MLP neurons of a small language model. Each row is named by its layer, matrix (gate and up: input weights) and neuron, and shows model dimensions 48-111. Each number is 128 + 32 x the weight over its row's rms, rounded and kept within 0 to 255. A neuron's up and down rows have the sign that makes its largest values positive.
After each neuron's rows, "fires after" lists the tokens most often just before its 100 highest values on Wikipedia text that the model never trained on.

L3.gate95 [157 154 104 151 138 154  96 103 127  71 157 166 145 148 111 112 157 179 127 178 107 157 133 134 154 148 133 135 103 150 100  38  85  78 150 133 100 119  95 166 140 154 123 170 105 177 149 117  95 155  53 108 141 124 159 103 157 123 144 151 162  87  83 117]
L3.up95 [134 191 124 159 178 162 100 128 205 165 135 126 183 155 102  77  96 172 187 112 122 118 121 168 123  89 169  88  89 125 118 148 147 100 152 174  82  70  97 194 109 167 144 116 130 200 105 118 143 123 127 191 141 117 227  80 144 131 142 166 137 194 138 102]
fires after: "\n", "2", "5", " the", "0"

L3.gate224 [107 128 136 132  96 174 157 135 127 109 130 163  87 133  80 141 105 123 141 112  51 111  99  98 114 100 102 148  60 179 126 154 156 126 112 130 162 107 135 143 170  99 127  46 115 120 155 159 114 145 168 132 157 154 137 163 122  54 158 122 118 124 194 149]
L3.up224 [114 116  94 103 102 167 129  89 147 150  68 141 159 184 106  79  57 158 102 130 100 124  83 136 102 112  80 188  89 171 127 190 141 104 114  75  95 126 155 166 176  66  82  89 123 157  86 103  90 168 151 102 140 138 127 143  96 115 104  98 122 140 158 192]
fires after: " |", "0", " ", "3"

L3.gate702 [120 154 141 142 107  37 150 160 170 109 121 123  79 130 146 133 184 153 101 172 169  99 141 140 148 103 104 146 156 124  96  99  70 141 103 197  90 101 128 134  82 123 123 166  70 136  93 137 125 150 145 116 130 109 132 154  85 143 100 173 144 137 176 114]
L3.up702 [183 127 114  97 118 159 134 120 108  58 113  90 145 164 148 140 189 142  88 120 130 111 111 116  96  98 110 106 108 146 126 168 139 197 107  98  94 121 117 167 158 132 130 132  57 118 161 128 142 109 147 165  83 107 138 122 171 130 133  76 129  89 154  68]
fires after: " /", "0", "2", "%", ":"

L3.gate211 [117 114  65 127 133  62 100 102 114  99  79 143 179 176 126 130  96 162 124 148 167 106 104 123 143 141 176 106 194 113 116 141 102  84 123 154 149  78 106 125  89 109  75 131 101 143 117  85 166 165 151 122 191 110 117 131 104 165 177 115 126 149 126 194]
L3.up211 [ 61 164 141 152 108 158 135  78 199 114 127 181  94 213 172 121  88 153 101  82 136 137  60 111 146 180 150 160 174 165 151 155 145 150 178 136  94 182 139 114 132 118 108 161 168 138 161 135 121 129 155  91 105 171  70 108  91 152 137 112 105 113 142 136]
fires after: "\n"

L3.gate256 [124 134  82 149  83 166 195 112 118 112 105 153 166 156 117 134 178 111 171 136 115  92 142 135 162 118 102 139 154 121 135  76  78 156 171 105 135 111 158 177 164 182 124 134 179 110  79 148 111 142  93  95 115 114 152 129 152  85 127  82 103 170 103 109]
L3.up256 [ 88 122 109 128 172 143 147  70 133 161  93 120 149  83 136 117 122 154 119 119 104  37 189 115 141 110 113 160 137 109 147 133 154 132  88 161 110 139 168 181 134  64 119 166 124 207 118 106  86 115 124  80 128 120 118  85 136 128 123  89 107 147 109 173]
fires after: " |", " ", "1", "2"

L3.gate1334 [148 152 166 112 114 102  88  97 181 132 155  96 176  67 111 103 157 117 111 134 142 124 164 100 104 115 115 165 172 121 127  82 138  98 129 148 149 104  83 167 135 150 128  94 128  60  97 115  95 151  97 173 104 121 101  82 128 185  76  86  73 120 126 117]
L3.up1334 [124 155 139  74 127 154  84 126 151 109 145 108 119 172 158 145  85 163 113  86 123 108 138  98 113 118 120 132 144  95 104 132 143  84 155 140 102 140 173 119 125 137 133 102 149 109 153 124  85 156 109 157 152 154  92 120 154 140 112 154 136 148 107 100]
fires after: "9", "0", "–", "8", "History", "s"

L3.gate117 [104 156 174 131 185 175  83  61  87 159 123 130 108  84 144  68 110 106 116 175 122 101 168 105 118 108 159  76 136 158 123  75 174 114  85 132  98 176  85  90 140  94 149 156 117 154 182 122 133  91 136 190 119  45 108 155 133 170 109 150 155 130 155 160]
L3.up117 [175 171 155 163 156  84 142 167 182 113 138 105 138 122 104 151 171 153 136 189  94 145 158 167 102 137 129 174 116 109 218 154 162 113 141 103 151  85 125 143  81 114  89 135 131 152 122 139  90 143 105 131 117 156 124  80 157 161 116 112 130 129 111 208]
fires after: " (", "2", "1", " Ro", "co", "4"

L3.gate1641 [103 162 124 168 115 163 175  89 129  75 103  64 125  92 211 105 164 105 142 141  84 157 129  94 169 196  54  94 126 235 146 116  64 130 155  76 167  90 151 176  92 154 129 121  52  99 144 115 142 108 151 108  18 118 140  81 164 102 155 146 145 101  76 130]
L3.up1641 [112 170 124 117  76 132 138 104 123 185  95  97 143 129 112 122 124  78 168 193 144 129 127  78 150 148 124 119 123 182 126 122  95 225 110  84 107  94 188 160 150 121 130 144  86 105 157 139  97  84 175 107  58 143  95  95 196 158 103 155 126 118 136 127]
fires after: "\n", ".", "ed"

L3.gate1178 [135 174 109  89 139 138 134 135 145 110 131 158 110  93 196 136 127 142  98 148  89 102 119 156 119 116  94 177 135  97 140 107  94 209  99  48 168 121 159  75 105 112 123 125  95 173  68  98 116 150 144 155 149 100 122 104 128 131 157 110 124 132  74 153]
L3.up1178 [112 152 146  64 151 141 134  93 148  61 116 108 163 103 167 121 144 144 128 125 200 130  77 127 165 104 123 103 133 147 127 106 122  76  68  94  90 142 185 143 132 136 126  84 116  92 146 126 166 157 153 114 119  82 130 132 199 122 139 127 117 174 118 130]
fires after: " ", "–", "0", "1", "2", " |"

L3.gate936 [115 108 120  60 123 117 134 154 148 110  68  88 164 110 137  60 153 104 150 140  99  89  85 157  78 136  95 130 112 183  93 107 119 143 123  59  74  54 122 165 128 131  80 138 105 114 127 134 163 147  90  82 147 134 115  77 134 113 137 150 149 145 100 114]
L3.up936 [186 121 147  95 106  87 154  92 129  68 156  61 131 128 135  60 132  88 142 191 132 120 116 190  71 131 154 102  98 121 107  94  85 150 120 120  89 113 158 167 101  74 176 155 124  82  92 125 157 136 152 129 177 127 115  57 126 105 155  97 153 119 149 204]
fires after: "\n", "==", " =="

L3.gate1394 [100 119 102 117 128 119  68 133 166 102 109 166 107 177 169  87 115 140 129  99 104 150 114 132 160 171  67 120  82 144 166 146 120 117  93 121 125 145 125 183 108 189 179 125 112 101 131  60 124  90 112 135 140 100 128 120 125 155  92 166 198 125 169 110]
L3.up1394 [115 101 137 134 109 184  67 115 103 152 109 158 129 192 147 105 130 118 116 161 107 147 125 123 154 127  49 155 106  52  90  77 115 115  36 130 167 123 111 136 125 134 136 168 137 132  70 136 163  63 110 176  80 128 115  75 116 109 123 120 164 129 146  85]
fires after: "s", "S", "es", "in", "."

L3.gate74 [132 145 143  93 175  80  56 146 166  83 125 113 131 159 110 164 143 137 128 123 155 114 164 108 164 162  85 177 175 151  81 130 167 161 149  98 136 133  92 141 122 153 153 196 129 134 120 131 156 163 105 114 137 138 136  18 125  76 141  97  91 153  97 167]
L3.up74 [119 137  94 123 131 171 103 129 110 155 137 151 127 121 157 163 155 139  99 169 146 107 169 146 120  94 115 138  69 114  86 134 108 122  84 114 147 113 117 113 142  63 105 114  97 101 149 102 118 165 106 112  89  88 123 169 113  91 160 162 194  62  82 149]
fires after: "s", " ", "|", " No", "-", " Sch"

L3.gate1263 [126 114 123  86 110 139 186 113  77 132 135 138 152 143 157  81 125 178 102 155 134  97 120  96 180 140 163 143 107 136 142 111 180  89  93 149 131 137 137 177 149 164 152 126 136 109 118 149 124 179 125 119 133 108 154 148 156 143 108 111 141 146 119  81]
L3.up1263 [169 170 108 130 108 109  77 153  74  97 166 158  82 169 144 141 134 200 105 133 122 159 174 204 167 155 124 147  98 129  69 123 179 118 153 184  94 137  84 159 111 187 182 131 128 118 195 102 162 116  90  85 164  94  66 131 154 162 124 207 134 150 123 128]
fires after: "0", "7", "1", "9", "8", "3"

L3.gate657 [ 66  86 137 196  85 139  93 155 123 101 105 110 194  81  97 146 162 127  93  87 120 115 118 177  97 146  62 111 138 140 186 118 128  98 127 150 114 103 186  77 114 171 127 117 125 118  89 177 122 186 145 146 133 136 148  51 156 101 123 161 107 196 112 197]
L3.up657 [ 87 140 109  84 124 154 141 115 123 141 116 164 122 145 108  84  86 153 142  97 188 136 150 128 138  84 105  65 192 155 220 137 140  94 120  80 117  92 111 129 139 118 137 185 165 140 104  96 163 107 103 106  62 106 199 110 101 127 155  73 174 217 161  81]
fires after: " |", "\n", " ", ";"

L3.gate853 [128 128  88 187 127 135 144 168 143 135 136 141 149 144  89 105  52 144 142 122 127 124  86  64  88 130  95 135  83  98  65  92 119 111 116 106 136  99 152 176 138  64 116 159 165 153 116 113  57 136 119  87 134 127 142 111 114 202 108 156 170 141 129 158]
L3.up853 [125 107 128 168 112 125 121 129 157 162 158 115 202  84 141 139 150 166 138 121  72  91  74 129 156 118  90 181 116  87 105  98 165 114 167  80 116  85  98  87 119  85 135 167 191 110 149 107  89 104  67 129 169  73 107 168 121 125 146 184 154 170 174 173]
fires after: "0", "3", "5", "2", "1", "4"

L3.gate87 [ 32  74 110 157 119 124 147 138 106 122 143 134 172 158 101 101 103 109 178 154 104  99 127 111 122 113 100 116 108 132 173 155 150 141  59 101 194  81 141 118 132 159 152 163 142 128  96 109 120  95  38  87  99 139 118 132 166 103 115 119 160 131 192  82]
L3.up87 [135 115  72 118 140 182 130 154 117 143 109 106 102 153 118 144 112 138 136 107  87  96 101 139 197 199 147 181 115 106 115 169  91 116  60 110 149 117 141 173  72  84 102 114 103 139 142  94  89  99 123  89 161  89 161 111 106  91 108 136  99 172 138 133]
fires after: " |", " ", "0", "2", "4", ";"

L3.gate2004 [169 100  74 137  99 115  86 139 113 153 148  67  99 143 161 101  87 158 172 133 122 122 176 153 144  92  64 104  84 151 146 133  85  91 146 125 114  81 111 181 124 126 147 184 135 117 183  98 140  49 148 166 101 160 146 113 158 182 194 168 138 122 101 162]
L3.up2004 [138 106 105 136 139 193 107  98  59 125 170 127 133 100 178 120 139  78 108 193  73 103 159 138 109 140 101 135 153 128 150 124  80 124 210 184 120 116 151 107 120 107 126 138 175 132 157 148 110 106 126  94 145 144 158 107 137  84 100 116  96 105 122 172]
fires after: " ", " $", "e", " (", " |", "\n"

L3.gate1023 [ 86 151 186 107 132 113 112 132 176 145 150 114 139 177 175  59 161  81  90 150 147 141 100 106 129 118 118 129  99 115 155 152 119 178  95 119 112 110  91 159 191 100 111 120 159 131  80 169 143 138 154 164 150 158 133  85 157  95 161 147 100 155 147 114]
L3.up1023 [157 141 122 134 137 155 130  96 121 171  93 109 144  92 180 106 138 140 121 137 105 127 113 104 176  95 127 140 152 139 153 123 126 174 134 162 176 131 101 154 207  95 160 113 166 142 195 148  92 149  79 136  81 133 142 110 118 142 132 113 108 133 109 116]
fires after: "s", " un", "\\", "-", " |", " over"

L3.gate1111 [121 138  96 140 161 102 110 112 107 143 156 128 103 151  84 143 100  71  74  75  82 128 123  79 115 200 151  83 128 169  96 115  81 102  88 104 178 175  53 150 163 181 129 112 113  93 125 111 113 155 117 101 155  93 174 167 130 208  87  95 133 144  99 103]
L3.up1111 [124 136 129 102 119 120  97 110 127 128 122 112 139 150 201 137 152  70 147 108  86 160  94 131 184 137  90  98 132 143 106 195  62 172  75 122 142 115 116 109 101 114 100 106 126 147 120 104 102 128 201 142 148 127  74 128 150 165 162 162 112 108 179 165]
fires after: "s", ".", "al", " S", "vel", "S"

L3.gate1349 [123 150 107 154 173 129 148 140 154  97 119 149 121 116 125 116 160 146 112 106 170 120 137 112 130 141  40 166 150 124 129 142 157 143 153 153 162 171 115 124 141 147 133 158 171 138 146 104 116 113 120 107 105 117 103 164  78 139  24 177 179 102 175 125]
L3.up1349 [159 171  99 107 176 170 128 159 124  75 134 132  97 161  74  95 167 146  97 148 106 155 117 119 124 116 108 166 178 174 130 103 117 145 157  59 213 167 178 150 183 108 130 134 140 132 130 124 176 163 140 122 125 128 127 150 107 141  91 146  89 123 149 100]
fires after: "0", "1", "9", "2"

L3.gate1113 [115 121 192 104 162 138  80  88 134 179 144 136 140 131 175 161 158 106 168 107 130  85 104  74 153 131 158 149 106 118 166 129 129 144 137 100  73  99 148  80 163 179 126 134 104 162  82 136  81 135 130  74  88 159 160 149 137 123 110 184  98 139  90 146]
L3.up1113 [115 199  94  81  98 191 131 172 160 152 128 106 121 166 247 142 109 169 127 159 147 154 100 140 126 103 133 151  88  78 172 166 131  67 127 158 181 141 100 155  79 137 111  33 151 129 137 151 110 119 117 145 154 153 105 116 139 150 155 119 107 141  91 155]
fires after: " |", "|---|---|"

L3.gate475 [179  91 146  68 147 112  87 104 109 129 183  92 138  98 149 136 145 127 116  85 131  78 107  47  85 109 153 107 175  96  82 113 173 221  96 123 156  96 148 153 131 119  89 151 187 127 117 140 128 197 152 148 143 130 126  86  60 134 132  76 135 133 104 149]
L3.up475 [122 111 159 122 170 150 169 111 131 177 194 170  37 132 105 111 171 129 125 120 144  66 210 114 116 129 128 118 177  92 178 136 131 120  81 135 150 105 133 113 116 171 107 121 138 149 112 147  78  93 133 113 125 160 116 134  95 126  78 122 128 102 117 173]
fires after: " ", "-", "B", "K"

L3.gate800 [161 129 198 121 124 114 146 103 106 125 183  85 157 114  96 150 117 167 118 139 120  59 130 104  89 122  84 109 106 116 128  95 164 104 145 107  82 131 131 134  75 143 148 138 116 138 145  89 118 113 128 185 120 110 161 122  87  90 121 156 108 173 100 137]
L3.up800 [151 168  75  92 147 193  93 152 160  96 142 127 129 125 131 166 154 166 131 111 134 129 160 110 105 144 110 204 143 162 117 148 107 123  90 138 105 117 124 130 150 168 134 174 142 117  92 112 145 130 148 144 123 129 108 131 127 135 140 164 150  99 186 159]
fires after: " the", "s", " his", " their", " its", "0"

L3.gate1817 [159 109 136 145 160 158 151 115 111 139  93 134 131 144 182 188 142 171 178 131  99 112 182  79 109 113 118 159 135 138 141 111 140 202  90 116 135 141 166 103 166 144 139 181 188 170 196 130 126 163  93 135 148 169 112  79 134 103 106 171 139 140  88 208]
L3.up1817 [136 144 128 115 147  89 124 138 122 125 124 110  71 116 137 152 143 119 155  95 103  73 137 107  88 117 163 166 100 116 154 140 139 129 120 102 121 126 158 142 136 135 130 129 180 165 157 154 135 101 125 158 192  74 128 188 106 114 123 115 153 118 130 156]
fires after: " ", ".", "-", " \"", "\n", " ("

L3.gate902 [ 95 135  65  97 125 112  84 181 125 122 128 179 163 124 127 122 140 125 121 102 157  61  77 116  90  85  94  81  51 138  62 109 148 105 127 133  75 194 186 155 167  79  91 123  68 120 136 151 154 211 153 128 127 120 135 149  95 151 154 134 113 123 155 141]
L3.up902 [196 107 193 124 121 129  79 135 119 176 152 156  97 104 147 134 132 119 110 178  62 145 149 151 135 116 118  97  82 134 156 132 128 112 102 174 144  92 110 104 176 109 110 196 192 172 154  77 180 165 165 122 110 166  71 122 132 163 114 171 193 106 148 196]
fires after: "1", "9", "0", "2", "8"

L3.gate381 [147 108 132 129 124 102  62 108 177 158 104 147 171  83 101 112  68 118 123 124  64  74 124 112 108 170 155 135 104 124  35  55 134 111 186 135  99 125  88  80  77  72 134 140 119 122 148 138 130 117 121 129 140 137  88 104 147  88 103 107 138  52 162  95]
L3.up381 [130 141 113 123 119 111  93 119 165 111 139 117 148  75 194 128 106 132 141 114 117  99 122 174 120 108 146 143 116 130 143 115 146  89 250  99 129 172 101 204 124 119 190 186 125 147 134 132 134 145  91 147 163 104 171 120 159 171 133  65 105 135 111  98]
fires after: "9", "1", " ", "8"

L3.gate984 [143  88 145 206 114 134 149 143 173 152 155  76 159 129  96  98 122  97 115 129 147 120 172 113 169 123  99 144 153 142 112 114  87 124 135  95 122  82 118 133 136 166  99 135 162 120 158 116 142 162 105  75 117 144 112 128 148 123  88 102  90 123  98  90]
L3.up984 [118 115  92 106  95 143 129 177 123 124 118  73 158 146  97  90 128 117 138 135 126  92 116 127 139 157 109 101 118 156 131 132 118 133 105 117 112  69 120 103 127 135 156  82 164 227 156  63 152 181 142 109 166 186 148 112 121 176  78 180  92 140 151  92]
fires after: " ", "born", "2", " born", " (", " on"

L3.gate910 [120 115 102 251 176  18 147 140 111 164 169 126 134 147 106 169 134 132 109  83 158 128 150 149 169 122 159 130 171 129 118 147 149 129 138  88 133 112  68 131  68 128 144 144 113 149 155 173  83  82  95 119 169  77 137 110 129  88 145 151 100 124 111  66]
L3.up910 [138  72 195 150 122 145 124 153  85 142 196 163 114 137  67 118  94  80 130  76 124 128 136 118 139 203 158  86  77 119 127 124 156 157 114 104 132  98 147 129 126 156 172 185 105 181 126  70 136 118 116 154 152 156 178 149 178 176 157  82  93 142 148 122]
fires after: " ", " |", ":", "1"

L3.gate1076 [147 178 118 103 167 123 119 156  97 149 122 119 132 114 130 159 110 189 127 147 102 135 142 132 140 105  94 148 165 112 136 102 137 111 177 133 157  97 165 160 126 144 129  71  97  93 169 134 120 100 180  78 167  90 153 114  89 171  58 123 170  75 154 168]
L3.up1076 [115 156 131 134 106 134 199 146 131 119 140 159 142 133 167  36 131 149 143 159 118  98 130 136 143 160  95 148 177 133 106 103  91 136 115  92 167 126 106 105 114 113  91  83 129 112 149 123 129 160 178 157 162  86 145  98  82 101  92 109 155 145 191 146]
fires after: "s", "li", " Li", " El"

L3.gate589 [158 139 102 246  89 110 127 144 144 109 146  79 172 126 136 123 167 121 108 114 142 130 129  80 122 115 146  90 159 122 132 121 116 188 109 148 116 118 112 138 176  88 105  80 122 101 166 105  53 118 164 112 142 110 178 147 124 113 122 123  75  98 151 147]
L3.up589 [121 107 129 144 124 112  80 126 175 146 137 102 176 135 139 127 112 154 178  77 187 104 119 174 131 145 133 104 123 102 108 164 141 146 210  86 120 114 162  90  74 131 147  60 126 165 143 135 136 127 176 170 133 133  97 148 111  84 134 138 153 103  92 103]
fires after: " ", "."

L3.gate1919 [ 67 135 146 128 153  78 130 125 103 140 108 139  94 173 115 119 127 176 143 108 119  82 120 137 166 113 132 113 118 108 188  72 134  98 203 149 169 121 120 146 112 174 125 108 144  60 162 141 134 129 167 166  99 120 147 114 110  82 186 175 137 114 174 121]
L3.up1919 [ 96 126  72 116 161 167 155 162  88 104  80 155 181 132 131 143 130  58 127 108 167 114 127 164 136 122  89 118 139  96 186 149 152 148 155 178 166 168 112 108 135 157 188 218  91 164 131  99 148 116 107 106  77 202 138 137 105 132 129  62 128 141 129 139]
fires after: " "

L3.gate1055 [151 113 136  99 223 113 120  61 195 119 125 145 129  98 143 153 151 163 137 161 116 118 106 117 144 164 169 143  64 132  88 132 153 108 136 130 190 135 197  95 147 115 148 151 115 177 132 100 161 127 119 131  74 135 134 134 147 127 172 122 189 183 171 139]
L3.up1055 [167 110  84 122 113  85 189 158  94 127 116 197 100  75 141 127 158 128 116 146 135 124 119 162 162  94  97  72 115 134 177 119 142 191  44 123  63 150 154 144 130 110 106  82 129 134 132 117 131 126 145 144 103 142 119 127 127 143 104 130 132 121  54 120]
fires after: " ", "1", "2", " D"

L3.gate1774 [119 163  75 200 171  87 109  80 105 115 136 127 133 126 137 128 121  91 156 105 117 143 117 120 136 148 137 153 123 161 153 145 133 153 112  72 184  41 123 158 133 130 119 142 107 101 117 149 110 167 104 140 170 123 145 126 113  81 164 154 166 121 121 108]
L3.up1774 [172 138  82 174 102 147 154  80 102 147 121 102 110 127  90 128 176 151 167 172 137 109  92 178  88  90  80  66  81 138 167 146 117 152 120 173 104 122 126 141 183 213 141 129 171 111 161 165 159 175 165 145  95 109 161 100 151 112 138 135 169 165 116 153]
fires after: "\n", " |", " "

L3.gate37 [ 82 120 112  87 109  62 142  92 133  69 201 129 105 216 104 143  85 154 130 146 172  34 147 105 131 170 164 121  92 173 173  74 139 132 181 191 160 143  78 148 175 126 129 170 115 128 121  86 125 153  89 143 117 190 100 139 102 151  82  73 201 168 140 156]
L3.up37 [ 89 130 129 142 165 140 140 105 138 114 189 127 147 108 153 154  90  98 126 107 100  38 109 107  83 143 164 118 155 113  74  89 118 147 168 142  96 125 101 124 150 142 125 160 114 111 104  47 152 213 112 133 155 113 121 130 142 140  88 110 136 117 106 108]
fires after: "\n", " =", "==", "Personal"

L3.gate79 [150 129 161 102 131 105  86 203 115 115 125 101 123 126 141 112 142 141 102  78 180 148 119 101 184 155  65 133  94  65 133 120  66 122 139  98 183 139 113  98 149 134 134  80  83  77 168 116  91 103 146 160 129  97 167 202 146 144 114 103 111 139  60 142]
L3.up79 [135 109  67 101 205 150 149 109 162 103  93 162 147 146 134 159 128 189 114 110 125 111 117 132 180 132 118 179 166 116  93 181 113  93 115  94 168 145 171  68 112 140 144  90 133 157 144 109 122 101 131 134 160 105 133 112  60 160  54 149  85 128 133  80]
fires after: " ", " Gro", " co", " pro"

L3.gate5 [142 148 119 129  84  99 121 137  77 121 142 165 136 136 111 124 144  93 132 121  94  94 149 141 122 129 236 140 104  95  94 157 181 106 170 110 122 129 148 155 164 106 155 156 108  91 148 153 117  98 125 135  61 121 164 105 111  90 113  98 125 139 100 111]
L3.up5 [133  98  95 127 127 136 128 125 177  70 133 152 108  88 173  91 169 137 105 150 141  97 187 156 108 136 171 161 110 107 135 153  72 148 151 182 192  86 168 199 114 141 104  46 110 100 121 162 163 109  98  72  88 127 187 117 104 130 111 112 137 148 129 113]
fires after: " |", "qu", " Rank", "|---|---|", "N", "W"

L3.gate610 [116  72 103  44 116 115 123 100 140  76  77 112 158 144 172 143 111  83 155  87  97 157 109 120 171 127  84 131 117 128 104 110 126 156  49  97 148 121 173 112 119 209 155  60  92 109 105  92  73 160 165 136 148 154 120  45 139 147 118  94 143 109 136 129]
L3.up610 [157 142 104 139  87 177 118 122  97  57 136 121  60 109 170 152 162  91 181 138  87  68 159 170  96 135 109 141 166 159 161 117 149 183 100 113 141 149 170  75 103 172  99 119  75 160  79  98  80 143 112 121 120 149 123  95 137 130 111 112 135  91 154 129]
fires after: ".", "s", " life", "Reception", " career"

L3.gate1283 [108 122 107 142 114 106  87 122  73  69 106 129 153 155 179 144 132 144  93 122 142 131 145 132 179 122 100 134 108  85  73 110  88 160  98 119  99 116 123 132 145 106 116 178 179  72 126  49 118 146 110  96 134 149 104 151 118 123 136 173 107 159  89 167]
L3.up1283 [127 161 140 147  69 150 127 123  61  40 148 187 129 182 129 108 125 137 125 116  96 118 182  79 106 165 176  74 138 110 149 133 184  80 167 111 140 124 131 130 117 100 118 116 124 116  92 205  55 121 140 116 147 141 158 111 117 142 152 108 127 121 155  66]
fires after: " G", "g", "f"

L3.gate1502 [108 141 128  95 164  90 180 123 112  64 102 124 106 134 144 144 167 192  89 153 126 104 157 129 116 159  80 163 165 110 107 134 159 149  88 124  99 193  50  97 127  99 100 129  95  82 121 169 115 136 148 102 158 151  75 162  86  84 154 153 105 131 179 161]
L3.up1502 [ 79 125 160 186 100 152 132 105 122 131 175 132 114  92 123 155 109 159 125 111 145 118 108 125 143 122  95 148 116 154 132 120 198 150 151 128 117 184 129 162 118 167  85  99 154  92 119 157 118 128 112 118  65 106 141 131 125  76 108 100  77 119 138 151]
fires after: " G", " H", " Fu", " Hu"

L3.gate2018 [112 163 101 158 109  97  86 108 127 126 147 143 152 101  95 110  55 169 152 139 123  76 100 102 120  92  47 131 122 128 159  93 123 148  90 140 103 123 106 137 178 117 166 181 128 134 108 112 136 102 145  90 160 127 120 131 112  91  70  83 100 130 181 129]
L3.up2018 [170 108 125  97 141 154 140 130 106  77 104 145 111 115 184  32  91 154 121 107 135 111 139 103 128  90 132 100  67 104 153  86 167 106 147 152 168  90 189 102 140  79 108 142  93  96 106 132 132 128 117 170 106 119 161 130 101 148 111 106 141 152 182 161]
fires after: " in", "0", "+", " of", " under", "2"

L3.gate12 [126 109 156 157 101  45 146 180 180 128 121 151 127 136 121  78 135 103 151 136 100 193 156 134 145  99 121 106 123 119  80  42 129 165 164 109 119 148 147 122  98 207 145 132 162 148 154 143 121 127 117 175  75 170 131  99  93 143 147 135 160  94  98 157]
L3.up12 [144 135 124 118 162  97  75 151 111 117 137 132 102 103  61 151 145 149 123 139 170 109 160 232 103 137 125 142 130  72 166 110 122 174 128 111 110 102 127 136 132 129 152 160 143  90 144 110 144 142 119 116 124 164 108 170  91 102  95 116 133 119 104 143]
fires after: "2", "1", "3", "8", " ", " on"

L3.gate1520 [165 150 152  80 111 142 108 133 135 121  99 125 135 180 110  99 127 139 131 181 114 145  74 100 142  67 163  95 138 120 106  95 161 130 102  97 106 117  96 178 138 106 137 142 184 151  93 104 170 107 138  90 197 112 169  53  48 167 207 148 127 112 149 121]
L3.up1520 [100 104 141 139 145  65  59 113 149 154 141 139  87 108 141 142 226 137 172  65 130 144 121 112 135 148 143 115 128 132 135 148 148 111  91 142 131 157 168 160 112 209  74 101  32 135 109  80 121 144 113 170  95 195 116  74 160 121 118  97  58 140 113  85]
fires after: "\n"

L3.gate964 [200 122  91 115 154 126  91  75  98 140 189 175 198 178 193 188 148  96 190  92 107 158 137 132  88 191  67 120 186 149 114 133 114 145 135 101 151  90 154  83 148 102 126 116 188  37 160 113  76  90 147 101  95 173 117 149 167 144 158 143 132 172 159 123]
L3.up964 [131 152  61 145 117  94 126 136 152 147 103 140 160 171  92 144  92 122 137  80  47 104  80 118 155 194  89 126 141 106 153 109 146 113 120 124 192 110  96  69 109 140 168 145 125  95 139 114 167 104  93 131 129 241 143 143  83 130 114  87  98 151 198 118]
fires after: "s", " S", "en", "ac", " ex"

L3.gate303 [104  98 104 100 175 150 136  28 133 116 111 121 186 136 108 166 163 109 162  65 143 136 112 108 114 139  95 190 168 140  91 141 140 168 148 141 193  47 133 167 145 139 144 126 168 146  83 119 112 141  98 106 119  78  96 104 152 158 142  81 141 121 188 172]
L3.up303 [ 99 119 167 135 132 136 142  72 184 122  90 129 162 146 157 158  77 131 171  59 139 134 115  50 127 151 115 120 157 151 116 202  96 156 177 100 170 103 115 108  67 118 175 117 124 158 152  76 119  98  81 156 106 113 102 109 171  97  96 105  78 130 160 142]
fires after: "s", ".", " Pl", " S", "lat"

L3.gate833 [ 96 112 130 160 113 174  90 156 141  85 154 149 112 201 144 172 105 133 131 149 105 134 132  78 131 134  92 116 117 108 132 112 143 138 146 179  95  90 122 104 113  96  92 124  87 142 149 178 110 113 112 189  79 124  42 129 179  95 132 125 103 101 127 119]
L3.up833 [229 154 142  40 140 161 166 121 145 149  95 135 136 141 107 127 177 121 136 101 186 125 121 151  92 109 102 177 103 137 153 108 163 181  98 115 142  99 150 127 130 163 140 163 119  93 115 179 122 145 166  84 139 149 140  73 111 186 130 109 119 152 125 113]
fires after: "1", "2", "9", "0", " ", "4"